config = dict(
    activation='squared_relu',
    norm='layernorm',
    attn_scale=0.177,
    bias='all',
    parallel_block=False,
    decay_fraction=0.655,
    decay_shape='linear',
    final_lr_fraction=0.0,
    doc_mask=True,
    train_tokens=440600000,
    dataset='wikipedia_en',
)
MLP neurons of a small language model. Each row is named by its layer, matrix (up: input weights) and neuron, and shows model dimensions 304-431. Each number is 128 + 32 x the weight over its row's rms, rounded and kept within 0 to 255.
After each neuron's rows, "fires on" lists the tokens most often at its 100 highest values on Wikipedia text that the model never trained on.

L7.up591 [115  94 143 136 136 124 113 160 119 111 130 140 143 136 176 144  97 107 165 147 117 115 140  84  84 132 145  99 114 125  91 146 120 162 128 118 126 134 129 153 122 115 152 147 156 146  59 117 116 103 110 120  99 113 157 138 102 115 113  96 112 177 101 184 136 104 112 139 140 121 125 129 160  98 119 118 140 139 111 107 222  95 160 140 131 112 132  99 134 163  74 122 126 133 163  91  92 123 159  41  77 127 149 128 112 117 160 128  74 132 171 167  98 162  96 172  98 175 111 132 142  86 123 107 178  93 153  74]
fires on: "\n", " |"

L5.up2103 [133 125 109  72 103 137 207 107 128 127 105 131 100 157  93 112  76 147 112  73 179  67 112 114 118 125 110 128 142 114 132 147 156 123  63 151 154 137 163 175 149 122  71 123 151  89  97  88 115 158 131  54 145 104 156 119 185 122 101 126  97 143  83 128 140 130  84 149 158  98  72 113  94 200 113 161 137 146 128 102 150 142 126 140 123 124 175 147 137 134 111 186 126  67 119 101 115 137 127  67 138 112 110  90 147  86 171 132  95 130 139  80 108 115 158 137 160 100 140 115 109 171 100 162  98  87 170 153]
fires on: "\n", "ew", "V", " of", "v", " at"

L5.up1749 [139 115  60 130  87 164 107 104 133 152 106  90 106 121 122 137 129 147 149 114 165 164  96 145  81 198  68 141 135  73 170 110 179 137 122 150 120  99 135 124  93 124 161  92 115 121  86 164  99 123  94 146 168  36 110 188  95 116 152 115 184 121 155  99 120 132 113 111 129  56 144 153 105  72 124 134 180 127 108 157 155 102 115 125 123 117 135 175 132  93 122  95 118  93 146 169 143 144 172 133 115  92 117 110 178 135 154 142 122 184 147 106 174 148 169 152 123  94  80 122  99 136 135 155 161 105  94 156]
fires on: " |", " ", " Free"

L5.up94 [129  80 125  95 124  96 136 164 157 161 170 192 132 146 123 158 120 162 136  81 150 102 132 130 116  99 104 156 124  89 126 104 138  86 171 136  90 101  89 129 139 115 115 120 136  83 135 121  99 145 147 142 142 138 125 187  99 140 184 181  87 126 167 174 144 135  80 157 139 157 103  49 173 123 187 166 149 116 157 176 108 138 107 120 110 128 110  79 123 180 134  95 168 189 129 124 144 124 144 130 114 159 163 145 114 167 159 155 122 152 151 166 166  93 159 123 103 115 153  88 151 110 134 115 112  97  71 122]
fires on: " is", " was", "\n", " were", " been", " are"

L5.up1969 [149 118 129  60  60 169 138 129 100 163 158 124 197 143 114  70 123 170 143 113  85 103  91 163 123 156 162 136 137  75  96 137 122  92  68  76 105 135 112  53 106 124 126  57 118 163 129  54 147 101 114  99 112 136 111 152  78 109 124 147  84 127 124 112  61 130  97 139 107 181 153 163 105  94 221 116 138 141 184 185 165 115 164 156 128 104 145 118 133 111 113 170 119 151 112 118 152 108 113  87 132 143 102  99 157 114 147 160 128 127 176  93 154  97 144 117 131 117 136  87 167 112 137  91 149 153 111 100]
fires on: " |", "|", " /"

L5.up1258 [ 76 159 120 128 135 164  89 124 118 116  97 169 104 116 209  96 138 100 179 163  94 118 147 108 126  93 163 118 108 113 135 109 118 100 131  70  98 115 119 133 140  84 137  86  81  81  75 126  66 108 159 125  99 118 134 146 128 156  98 113 113  85 142 117 114 121 148 104 131 163 181  32 160  99 192 125 154 136 156 144 130 122 128 152 110 105 156 171 120 102  96 129 127 166 168 130 129 120 109  89 117 163 122  93 103 102 101 123 125 138 160 156 125  90  85 115 103 118 153  72 101 121  67  89  73 116 110 112]
fires on: "y", "f", "ur", "if", "af", "an"

L5.up236 [ 87  32 116 130 145 117 155 133 118 110 135 115 158 133 122 122 135 130 114 162  94 157 147 214 113 146 157 143 121 131  39 136  97 130 115 150 142 198 158 126 138 153 162 135  67 107 162 100 115 137 106 106 128 132  97  46 121 101 170 102 170 136 116 136 149 149 144  79 114 157 152 150  52 139  68 158 115 156 188  54 103 123 161  98 163  70 142 149 159 127 120 181  62 155 153 114 158 108  70  91  68 134 102 205 111  83 182 105 136 108 100 145 184 120 188 166 122 118 202 119  96 121  88 117 127  89  85 103]
fires on: " that", " which", " with", ",", " announced"

L7.up792 [154 106 168 119 154 151 138 109 112 113 134 136 164 210 128  87 136 105 156 106 137 134  91 104 130 167  83  86  51 130 139 141 133 103 176 119 118 100 128 153 177 115 150  91 141 124 129 139 152 138  94 184 114 193 142 120  90 126 181 122 120  92 187  89 120 158  88 125 211 113 134 138  85 134 165 129 116 138 152 178 168  96 111 140 173  72 162 135 120 111 111 105 149 160  64 106 149 131  66 131 185 106 129  99 110 142  61 130  65 174 102 137 116  87 138  85 115 119 130 159 107 145 173 151 132 154 117 114]
fires on: " a", " |", " W"

L7.up1141 [ 91 142 118  86 138 111  61 103 213 126 133 124  88 205 142 144 119 126 200 140  76 126 130 126 138  88 169 129  71 170 141 123 179  71 138 179 132 103 141 152 115 166 114 158 100 121 158 105 113 159 144 132  99 110 124 136 130 193  87 112 109  99 109 102 154 101 124  97  87 132  76 118 111 172 134 123 118  57  84 104 171 142 116 107 108 136 148  80 144  25  29 129 109 130 172 158  98 118 135 139  82 130 115  89 212 107 123 182  77 152 163 116 138 164 106 148 130 119 142 114 140 135  88  94 160 104 149 107]
fires on: " (1", " pl", "b"

L5.up1649 [ 57 116 157 107 115 130 126 106 153 176 120 175 111 111 154  80 110 142 104 147 144 132 114 158 138 129 120 121  99  66 143 166 132 123 131 145 149 126 117 164 136  91 147 130 140 124 139 138  74 165 200 127 146 132 177 116 132 139 204 154 208 146  91 185 124 180 161 106  97 100 120 132 128  90 167 120 122 139 129 142 193  84  76 165 141 147 118  76  82  89 139 122 132  76  59 141 113 132 147 113 183 115 127 102 134 154 115 137 110 138 150 100 201 135  89 158  76  55  97 121  98 152 164 141 135 167  91 101]
fires on: " in", "|", " |", " on", "===", " to"

L5.up494 [126 110 170 100 194 171 125 151 137 186 139 119  61 151 114 169 144  83  94  91 139 151 111 106 120 155 113 162 127 135 110 165 166 120 165  60 127 154 150 137 125 178 180 137 125 134  87 141 160 101 132 158  75 109 169  83 134 123 126 128 119 133 151 131 123 120  62  89 124 150  99  96 149 147 104 189  82 159 117 134  87 168 108 126 107 158 127 163 117 129 200 133 100  88 145 108 119 148 119 137 132 130 142 119 104 146 138 117 134 156 134 150 128  76 103 120 130 102 104 145 128  93 130 136 128 140 185 145]
fires on: "ar", "X", "E", "I", "ae", "A"

L7.up1735 [113 125 106 103 154 145 103 115 141 115 125 100 149 113 130 129 204  93 143 100 149 119 160 130  79 102 114 156 140 161 147 152 142 148 129 131 109 118 118 125 121 121  83 146 101 142 126 126  43  59 137  91  67 146 156 119  67  85 127 168 151 105 119 128 119 188 127 133 136 139  83 115 141  91 150 134 119 114 133 110 173 115 109 168 182 144 139 177 133  93  80 171 126 142 120 128 140 114 100 109 118 137 175 156 153 216 145 155  68 143 174 172 104 131 120 131 134 147 131 102 127 187 118  96  36 130 107 106]
fires on: "an", " San", "o"

L5.up195 [138 100 173 112 119 175 142 123 100 154  99 118  95  87 153 170 103  72 176 114 130 114  97 181 118  78 117 113 135  95 125 135 129 114 125  99 143 118 138 136 127  93 107 135 118 128 128 135 127 154 159 133 110 138 163  91 127 134 132  84 126 225 140 130 104  84 167 147  59 143 157 107 118 168 231 154 174 127 175 138  85 104 187 121 154 144 158 148 156 118 125 123  96 109  98 152 112 161 110  52 130 176 145 125 165 124  81 120 128 159  84 116 135 134 142 148 162 138 148  43 112 133 113 160 180 104  87 140]
fires on: " to", " and", " |", "-19", " -", " –"

L5.up1089 [171 178 126 180 127  61 142  96 146 186 153  46 159 152 115 155 143 141  87 158 102  75 112 184 112 128 103 124  53 138 184 113 160  85 125 138 131 136 133 116 125 108 163 142  96 169 127 160 153 105 133 112 129  92 137  85 142 132 157 163 122 100 136 156 137 150  99  94 180 114 122 131  39 110 136 133 100  97  84 125 139 125 165 136 135 149 179 120  85 140 139 182 164 134  69 140 175  86 102 152 128 150 111  80 122 119 140  78 118 115 143 109 106 184 202 109 126  93 208 154 143 157 215 133 121  98  52 156]
fires on: " to", " by", " over", " for", ":", " of"

L5.up2185 [160 100 141 178 129 127 148 119 171 158 210 192 160 164  87 169 119 157 182 131 171  39 137 115 164 164 139 164 109 159 180 130  82 104 144 156  88 108 199 112 136 164 139 149 140 115 145 122 106 158 118 123 116 137 133  63 104 138  98  96 147 114 148 107 156 110 133 148 127 115 108 129 145 144 163 125 191 170 123 167 191 150 125  96  61 126 115 124 123  95 153 145 117 107 159 159 107  95 126 136 129 108 102 133 138 123 106 159 151 103 134 145  86 203 123 148 108 124  94 146 134 163 107 129 170 113  99 102]
fires on: " pl", "–", "pl", "stra", " def"

L5.up1923 [104  71 121 139  76 181  54 148 130 106 156 118 128 154 168 112 103 114 107 114 163 142 144  97 209  98  78 169 144  67 108 104  99 132 154 109 106 143 157  85 133  59 108 152 127 145 122  95 120 116 129 131 117 164  68 107 191 104 175 122 117 129 124  82 117 131 152 153 129 142 174  94 112 154  93 123 115 104 128 134 116  46 110 125 164  92 102 114 194 120 104 193 176 104 157 122 121 110 135 136 142 104 145 123  89  65 117 137 136  92 151 104  84  79 116  89 131 155 139 105 107 102 137 140 172  70 110 139]
fires on: " to", " in", " of", ","

L7.up1749 [136  68 102 108  86 149 118 113 157 128 156  97  79 115 123  73 141 108 130 133 137  74 123  97 182 132 156  96  93 116  75 163 192 116 149  98  95 149 170 109 139  92 112 112 174 118 120 140 155  87 102 127 101 146  97  51 154 157  66 145  99  92 159  98 176 139  96 147 156 109 124  53 162 131 142 132 102  98 153  96  85  70  62 131 160 180 139 232 170 128 191 179 179 138 169 167 161  97 151 143 107 109 145 131 116 158 138 104  72 164 116 161 181 122 150 115  86 159 149 147 105 152  62 157  83 169 150 184]
fires on: "ell", "ad", "ard", "ñ", " Sant", "all"

L7.up1845 [118 122 144  77 143 137 105  89  91 125  61 152 107 144 131 173 111 117 145 107 154 109 123 161 159 124 159 127 139 101 106 129 157 126 125 174 102 135 104  99 154 151 122 137 138 110 101 111 197 148 228 145 143 218 105 115 162 143 142 162 156  93 148 108 125 111 123 168 134  91 171 163 160 188  96 113 156 118 181 132  74 133 147 156 178 180 110 131  71 145  91 138  95 118 154 113  90 114 105 117 129 190 120 159  67  96 119  83 123 143 169 160  88  90 112 104 130 140 148  50  80  64 107 179 100 107 133  70]
fires on: " to", " |", " which", " would", " and"

L5.up1282 [122 133 129 144 160 153 166 111 165 141 133 122 159 112 152 167  99 136 103 144 170  76 150 126 112 151 175 128 129 115 115  87 174 124 150 146 131 160  96 125  83 122  78 147 113 113 154 105  98 175 181 120 147 153 129 113 174 161 178  99 107 154  91 146 139 110 165 124 148 169 129 117 213 139 166 112 136  59 173 146 140 152 132  68 146 167 113 115  95  94  86  80 100 197 111 134  69 164 151 179  75 134  73 117 133 117 180 157  71 141  92 128 114 128 237  96 107 155 154 125 151  91  96 130 121 141  94  94]
fires on: " and", " is", "\n", " or", " was"

L5.up63 [140  24 163 139 170 197 143 147 102 143  98 120 104  76  96 159 150 173 105 101 135 104 118 127  99 136  51 123  66 144 140  95 103 175 165 121 146 145 139 147 149  61 100 136  56 131  99  88 105 143 135  73 122 126 101 139 125  68 179 145  68  97 101  75 131 124 156 161  82 134  58 169 156 105 125  92 133 140 161  99 119 130 125 126 116 131 192 100 163  82  82 138 130 120 103 128 159 103 100 124 152  96 130 133 158 120 168 154 100 166 146 170 115 110  89 141  92 175 128 112 147 111 128 119 134 138 118 116]
fires on: ",", " and", "'s", "an", "a", "el"

L5.up1576 [105 115 118  91  78 177 158 126 145 139 143 133 171 114 132 167 151 128 157  97 162 184 148 172  90 172  97 135  85  89  99  87 109  87 105 149 108 129 156 155 154 122  99 127  96 135 148 117 168 131  88 133  76 140  80 107 130  91 149  88 150 202 128 140 207 122  96 123 174 119 100  89 137 143 150 150 150 124  81 117  95 143 119 111 130  77  94  95 199 125 133  90 150 135 109 121 115 134 139 139 200 164 174 150 130 193 154 100 144 131 132 135 133 115 105 199 181 163  29 160  83 153  98 119 132  94 123 107]
fires on: " I", " \"I", " up"

L7.up48 [ 61 188  40 136  62 121 140 227 105 141 109 128 175 191  82 208 123 140 119  98  82 137 138 108 101 147 128 144  95 161 138  95 117  94  87 169 146 125 162 102 107 121  78 154 119 101 174  80  91 176 162  94 100 187 108  97 148 133 117 133 104 133 109  95 138 104 131 153 195  96  85 113 176 116  94 113 134  83 171  99 120 159 115  95 113  99 160 144 250  97  91 141 193 114 188 154 159 101 138 144 101  77 131 121 122  82 125 161 111 129  99 176 102  89 111 104 147 100 147 117 120 112 121 175 112 122 126 132]
fires on: " and", " or", " of"

L7.up360 [138 122 134 140 119  55 126 152 121  88 186  98 131 145  78 139  97  76 124  98 152 102 152 126 141 130 134 110 119  96 127 111  96 119 168 141  97 124 133 144 117 107 106 156  79 167  97 195 172 216 113 113 130  72 133 125 125 115 129 195 167 128 110 110  73 148  90 142 110 163 164  90 153 132 137 137 143  99  76 114  98 151 138  94  85 128 138  38 131 152 100 122 177 164 167 155 113 124 137 107 183 164 143  85 110 138 116 174 130  82 186 108  85 117 112 113 135 159 116 103 142 150 170 148 160 136 124  93]
fires on: " =", " a", " and", " or", "ne"

L7.up1779 [181 124 137  91 152 136 168 150 142 221 140 154 100 129  90 129 104  98 144 118 140 147 181 131 104 128 114 133 135 107 219 115 153 140  82 118  59 168 122 140 134 119  95 193 144  84 139 173 104 172 148 112 127  88 129 149 108 164  87 124 135 126 103  59 115 115  28 101 145  94 116 124 154 138 116 186 133 107 113 126 145 122 129 148 107  94 129 108  86 186 117 118 158 111  69  69 143 105 171 136 133 164 155 131 115 167 113 107 116 127 118 126 105  93 127 106 135 113 118 168 141 100  86 134 146 129 103  89]
fires on: " is", " was", " de", " are", " |", "ro"

L5.up1223 [ 84  77 105 113 119 116  72 174 149 167  74  23  86 159  91 176 123 121 109 115 145 180 147 151 212 127 123 127 139  80  96 156 199 147 100 131 144 200  94 138 148 172 160 109 113 133 110  79 165 140 151 112 145 104 174 183 122 129 153 170 180 165 119 172  95 164 175 118 101 113  70 162 104  99 127 125 134 124 172 106 155 151 122 125  91 114 146 179 111 134 109 118 131 111 141 115 126  83 154 106  97 159 125 140 119 109 130  49 108 123 142 123 118 117 175 144 143 137 164 124 146 134 168  35 123 167 131 168]
fires on: " which", " that", " or", " the", " who"

L5.up19 [128 119 177 109  99 120 137 130 134 134 166 165 101  88 107 178 109 103 113 134 158 103 106 127 113 135 143 131 123 115 155 175 122  98  71 102 141 113 123 134 133 139 109 121 146 144 177 105  82  70  94  71  93 145 104 149 142 125 105 140 101 181 131 123 124 156 114 147 139  60 182  72 147 132 128 123 127  90 126 150 122 142 148 108  94 164  66 126 187 130 148 121 137  80  87 111 103 158 102 161 114 194 117 158 123  95 150 115 126 119 118 125 183 134 160 176 127 202 141 161 144  86  85 157  97 135 151 194]
fires on: " |", " most", " fully", " en"

L5.up1418 [104  83 122  87 134  91  59 152 129 144 112 134 108  70 140 147 123  62 100 129 139 163 162 138 109 154  84 156 147  74  80  89 138 145  74 145 123 113 126 202 142 148 128 126 172 132  89  92 102 121 129  47 142 132 147 140  89 111 119 134 142 116 138 149 162 134 152 109  99 116 136 173  85  91 115 177  96  88 126 115 163  75 153 141 150 116 122 115 178 112 134  62 188  81 141 175 161 160 124 111 113  92 142 130 131 140 102 176 149  81 118  87 114 176  97 155 129 123 147 103 169  70 163 153 132 102 127  83]
fires on: " |", " +"

L7.up475 [161  77 127 138 111 113 105 117  53  76 124 136 120 171 162 197  89 119 135 117 112  97 132  84 110 131 109 116  91 100 165 143  96  74 119 119 131 111 151 184 188 152 167 127 190 143 141 132 125  81 118 170 124 167 146 126 127  58 170 135 190 130 151  99 162 159 141 118 134 154  62 166 114  85 168 114  94 162 141 127 114 127 163 129 138  87 143 155 141 160 137 111 134 122 118 138 112 114 107 154 171 161 132  76  59 137 123  70 138 185 158 214  90  70 130 119 130 148 172 126 111  53 135 136 162 130  52 121]
fires on: " |", " of", "ing"

L5.up1919 [ 63 142 181 102  84 161  77  68  96 162 101 101 110 162  89 157  96 151 164 139 158 190 159 166 156 104  93  95 158 121  81 174  74 112  74 181 110 176 130 121 185 136 173 129 131 158 122 119 162 103 161 155 119 184  65 104  83 184 123 116 174 126 101 160 105  84 196 144 124  54 138  76 112 170  88 161 156 122 108 131 126 111 138 111 148 128 104 109  98 130 169 115 128 149  82 126 119 135 120  60 196 130 157 129 155  99 127 114 117  81 133  78 171 122 137 131 145 127 139 104 145 116 142 105 110 126 132  90]
fires on: " and", " with", " |", " to", " in"

L5.up1169 [123 102 137 108 126 136 127  71 135 128 161 103 127 115 149 121  95 121 152 144 142 137 147 144 159 146 150  85 140 120  96 131 111 125 146 146 114 120 127 112  89 150 115  75 126 171 106  69 143 140 161 198 143 180 105 115 153 120  90  91 146 147 101 136  81 157 149  68 133 116 116 124 148  80  93 120  87 125 159 104  67 153 109 151 150 162 127 122 134 158  78  94 160 178  85 137 162  94 159 101 169 145 116 141 161 149 124 100 136 133  83 166 117 124 177 178  87 142 169 113 157 135 178 124  83 149 121 119]
fires on: " and", " that", " which", " |"

L5.up862 [170 106 138 155 136  62 126 209  72 137 125  48 107 113  97 111  93 156 101 155  96 119 146 149 142 142 147 154  66 144 109  92  93  96 182 147 133 166 196  98 169  51 144 124 134 109 114  93  68  43 142 109  48  98  70 120  99  89 139 149 138 102 125 168 180  97 136 178 152 175 168 189 155 155  92 124 110  44 117  90 128 143 105 124 166 144  80 170 148 106 140 134 115 165  75  73  87  79 150 158 166 122 106  87 100 175 139 132 146  75  75 127 142 148 153  91 114  82 142 161 120 106 118 107  88  76  86 153]
fires on: " by", " under", " U"

L7.up411 [ 84 149 120 111 175 121 121 153 108 122 173 127 110  79  85 145 122 113  85 159 138 128 110 183 139 135 154 148 156 177 154  86 100 168  57 132 137  83 129 149 125 160 115 160 120 158 106 203 165 107  82  81 112 100 168 139  70 113 141 157  10 151 146 106 135 147 120 111  96 155 143 111 140 105 106 153 106 124 165  98 111 150 124 147 135 145 170  84 151 156  43 192 149 127 132 133 134 113 152 156  79 118 183 103 149 122 100 149 100 100 144  73  84  76 122 153 142 154 104 120 129  81 169  97 105 100 137 180]
fires on: " and", " pl", "im", " M", " or"

L7.up732 [130 134  94 147 147 133 130 159 148 137 164 118 171 181 137 173 120 115 147 127 208 167 146 130 127  69 134 136 126 139 142  94 131 118 116 153 119 122  52 141  99 140 144 134 137 148 167  77 142 167 119 185  62 108 158  68 104 128 158 145  81 127 111 162  59 140  49 141 112 102 128 154 117 148  69  82 121 107  27 127 171 107  98 136 125 126 175 171 130 120  89 179  64 176  62  90 124 109 123 167 106 131 135 112 198 147 143 180 149 147 161 140 116 177 105 145  74 171 129 152 160 105  69 141  67  89 111 145]
fires on: " l", " v", " L", " \"L"

L5.up2049 [142  78 165  96 135  98 161 108 103 124 176 149 130  73 119 118 184 120 171  99  98 151 172 151 113 144 135 195 127 113 110  87  85 114  96 121 132  90 192 151 170  68 121 167 129 174 128 125 143 162  97 121 117  97 139  97 162 132 126  47  85 140 184 126 176  88  79 150  83 172 146 162 175 101 113 102 157 139 114  90 112  77 106 117 120 113  94 134  95 117  89 148 149 124 154 102 101 132 126 115 110  95  93 118 152 152 123 108 117 151  98  93 181 170 160 141 137  94 142 106 163 134 168 111 114 106  98 146]
fires on: " by", " Railroad", " with", " Railway", " the", " railroad"

L5.up1888 [115 127  97 132  98 135  94  96 113 120 104 142 106 161 143 156 137 122 159 116 110  78 151 124 121 135 157 142 121  98 103 149  87 144 120 145 119 128 183 129 105 134 130 156 174  97 173 149 136 193 151  99 118 185 107 163 115 142 134 149 112 121 115 150 123 141 129 149 151 115 163 110 156 121 132  63 121 132 176 189  97  81 135 130  93 118  97 152 160  79 100 126 118 123 139 145  90  95 124 131 115 170 136 122  77 149 114 164 154 143 175 154 117 122 132 112 103 110  98  65 120 160 165 100 117 122 145 147]
fires on: " of", "-"

L5.up1362 [163 144 125 108 151 146 102 165 139 124 112 136 166 164 137 134 112  76  78 110 135  24 113 130  87 180 132 118 169 151 140 133 160 145 123 130 178 127 145  71  93 117 145 104 116 165 136 110 134 143 127 118 156 116 167 159 146 151 184  97 116 130 154 124 136 143 108  97 121 109 161  74 167  50 101 179 123  92 132 167 126  89 147  94 163  74 186 112 139 141 123 147 158 151 183 142 152 159 159 150 100 116 158 133 126  91 194 141  96 139 142 129 205 125  87 131  78 183 125  95 182  93 159 165 169 193 138 147]
fires on: " |", ";"

L7.up590 [150 101  68 122 107 102 141 152 100 133 127 105 127 140 122 182  89 103  55 155  66 166 100 133 141 133 127  92 104 132  89 146  52  94 158 106 101 148 105 198 107  53 171 134 162 136 100 103  99 148 149 182 159 129  65 169 153 122  91  96  95 197 141 156 113 150  94 122 100 146 163  99 149 143 146 128 105 137 138 140  85 108 148  94 131 148 153  97 138  63  85 157 131 187 162 120 127  76 155 105 116 144  97  76 152 157 100 114 123 150 144 104 163 166 197 143 195 153 120  94 142 151 173 156 131 113 118 141]
fires on: " |", " the", "K", " from", " as", "\n"

L7.up965 [114 120 137 111 119 106 116 129 141 158  79 140 177  95  95 129 130 124 162 124  90 134  76 111  91 116 137 104 158 126 161  80 106 110 135 129 118 135 113 129 150 101 118 142 159 143 101  74 132  71 138 133 121 117 127 130 172 104 119 137 138 146 152 182 147 135 161 131 139 149 150 148 192 131 122 138 181  86  72 138 125 133 185 156  90 148 143 159 103 177 112 138 119 157 107 116 163 141  88 200 154 153 143  66 119 165 128 110 105  86 185 110 143 146 145 113 151 105 162  96 103 162 182 114 128 132 102 115]
fires on: " G", " under", "–", " U"

L7.up687 [119  99 113 114 121 162 152 109 165 138 155 108 153 116 116 146 176  94 142 236  69 164 137 155 168 122 147 111 147  97  85 121 119 129 142  94 131 154 132 191 119  87 136 114 138 137 108  96 111  93 157 157 138 147 181 118 119  87  70 117 113 109 157 121 118 135  78 159 123 232 182 174 121 139 152 112 150 176 105 136 131 166 144 105  10  98 109  87 150 103 128 122 134 100 130 137 105 109 179  33 133 116 149 125 190 168 154 134 205 123 154 134 144 150 142  77 142 116 153  89 135 169 116 138 197  48 164  76]
fires on: "|", " |", " from", " sp", " aff"

L5.up461 [104 175 114 112 145 142 133 139 141 191 170  86 137 174 107 156  67 116 114 118 148 111  63 127 104 164  38 116 125  68 172 119 193 110  63 148 113 142 195 140 106  86 109 116 117 127 136  88  73 117 149 134 111 145  91 143 179 130 146  82 113 190 107 111 133 154 187 129 130 113  90 137 124 143  83  66 116  81 103 144 145 104 163 205 175 100 174  81 165 146 112 126 130 134  91 120 129 117 105 173 134 103 136 132 135 129 127  72 133 113 149 119 144 143  82 170 180  94 130 161 106 154 127  95 176 130 124  71]
fires on: " a", " of", ":", " to"

L5.up558 [129 121 142 110  78 127 115 102 151  96 146 162 127 145 215 164 182 127 110 170 139  91 124 151 123 147 124 169 114 140 110 108 150 105 103 115 134 130 115 170 155 126 106 125 149 107 128  95  89  72 133 134 139  99 179 141  79  85 100 146  96  89 155 125 133 126  99 117 112  74 100 137 128 116 153 128 130 146 108 144 176 107  95 119 130  50 130 146 138 115  25 125 107  89  78 156 111 103 107 154 104 118 140  99 115 118 138 199  97 152 140 174 118 121 136 123 105 140 131 108 147  61  79  83  84 133  55 109]
fires on: " T", "an", " Mas", "at", " Man"

L5.up584 [137 122 132 148 108 100  99 137 123 155 120 103 116 143 108 130 121 131 147 125 178 102 145 112 129  92 105 107 168 101 112 168 139 107 178 161 152 129 112 167  88 127 119 132 161 129  88 115 128 150  61 138 108 127 115 113 105  86 178 133 109  99 128 111  91 116 176 105  86 142 120  62 122 138  67 116 125 197 122  87 149 166  54 116 124 133 102 101 151 122 154 170  75 114  84  91 140  67  47 136 131 156 132 119  89  89 109 118 107 119 111 120  80 109  87 168 169 169 155  88 144 136 149  89 107 115 147 132]
fires on: "qu", " fl", " part", "fl", " qu", "ome"

L7.up973 [142 132  46  53 103 105  83  52 176 166 118  85 130 135 123 121 164 135 148 128 113 179 109 111 132  80 107 101 128  89 118 189 145 158 169 150 108 191 161  58 104 121 180  39 128 112 172 112  22 136 139 143 127 167 135 127 164  77 106 105 133 132 120 106 201 136 111 127 133  87  85 110 145 170  62 116 133 144 120 154  85 100 124 123 129 120 191 149  91  85 138 158 167 125 165  93 106 159 110 136 106 135  93 192  97 139 111 142 118 107 166 175 190 117  89 121 131 146  99 122  75 131  93  82 106  82 100 112]
fires on: " T", " Sant"

L5.up1262 [136 124 115  88 160  97  87  88 123 115 165 150 128 106 116 170 121 133 164 139 131 169 206 165 150  73 121 132 179 111 131  79 112 123 152 116 116 150 147 202 127  79 118 147 163 172  93 177  63 110 140 151 147 127 134 100 184  84 179 138  72 134 110 121 103  63 169 169  82 143 145  78 152 178 101 120 154 164 151 143  54 128 131 104 155 143 167 146 171 167 126 116 178 132 129 157  74 138 143 139 129 142 146 142 126 147 109 140 136 138 152  95  37 115 156 183 108 155 117 121 178 174 131 140 158  88  66 103]
fires on: " and", " to", " or"

L5.up1113 [145 131 163 156 174 103 102 151 156 117  68 175 149 125 125 166 152 162 100 136 127 146 104  22 134 147  99 122 111 130 137 130 148  56 120 154 103 133 129 119  84 145 106 137 102 156 115 122 130 160 103 136 140  62 122 182 157 121 156 115 141 145 149 146 164 160  41 169 135 191 105 139 136 108 107 157  67 128 140 125  40 137 130 114 140 129  91 147 124 147 153 126 123 165 133 145 111 151 126 210 157 179 151 130  93 145 124 126 108 142  94 143 105 151 140 174 120  49 114 110 174 134 166 108 103 217 121 148]
fires on: "\n", " was", " |", " were", " went", " had"

L5.up682 [176 128 141  79 170 141 135 135  65 140 108  51 142 158 137 134 113 167 144 127 149 131  45 111 128 120  76 187 131 180 169 116  70 146 139 131  76 103 119 102 123  99 186  86 131 108 111  87 135  86 110 175 105  97 112 130 124  91 134  91 100 138 131  82 111 113 137 114 167 162 191  96  86 135  49 160 120 118  92 157 114 155 146  98 137 162 125  99 186 143 165 159  92 134 117 143 111 122 128 109 159 131 169 142  93 206 180  58 131 103 112 177 112 143 141 129  90 101  95 130 101 129 193 126 157 127 115 175]
fires on: " to", " by", " for"

L7.up5 [104 153 164 120  96 169 118 124 152 157 131 170 106 105 119 126 116 146 108 154 131  76 127 184 111 158 140 133 197 141 164 159 130 137  77 111 116 103 136 128 101 125  83 203  88 102 121 109 132 156 109  97 117  91 134 128 142 135 147  62  57 164 125 112  70 134 146 124 194 108  84 125 152 118  88 133  64 152 150 175  75 108 125 128 119 145 138 149 123 157  93 120 105 126 124 133 139 198  74 112  98 144  57 163 119 130 210 147 113 130  64 115 182 151  94 157 141 154  97  92 116 128 185 168 127 118 138 100]
fires on: " |", " only", ":"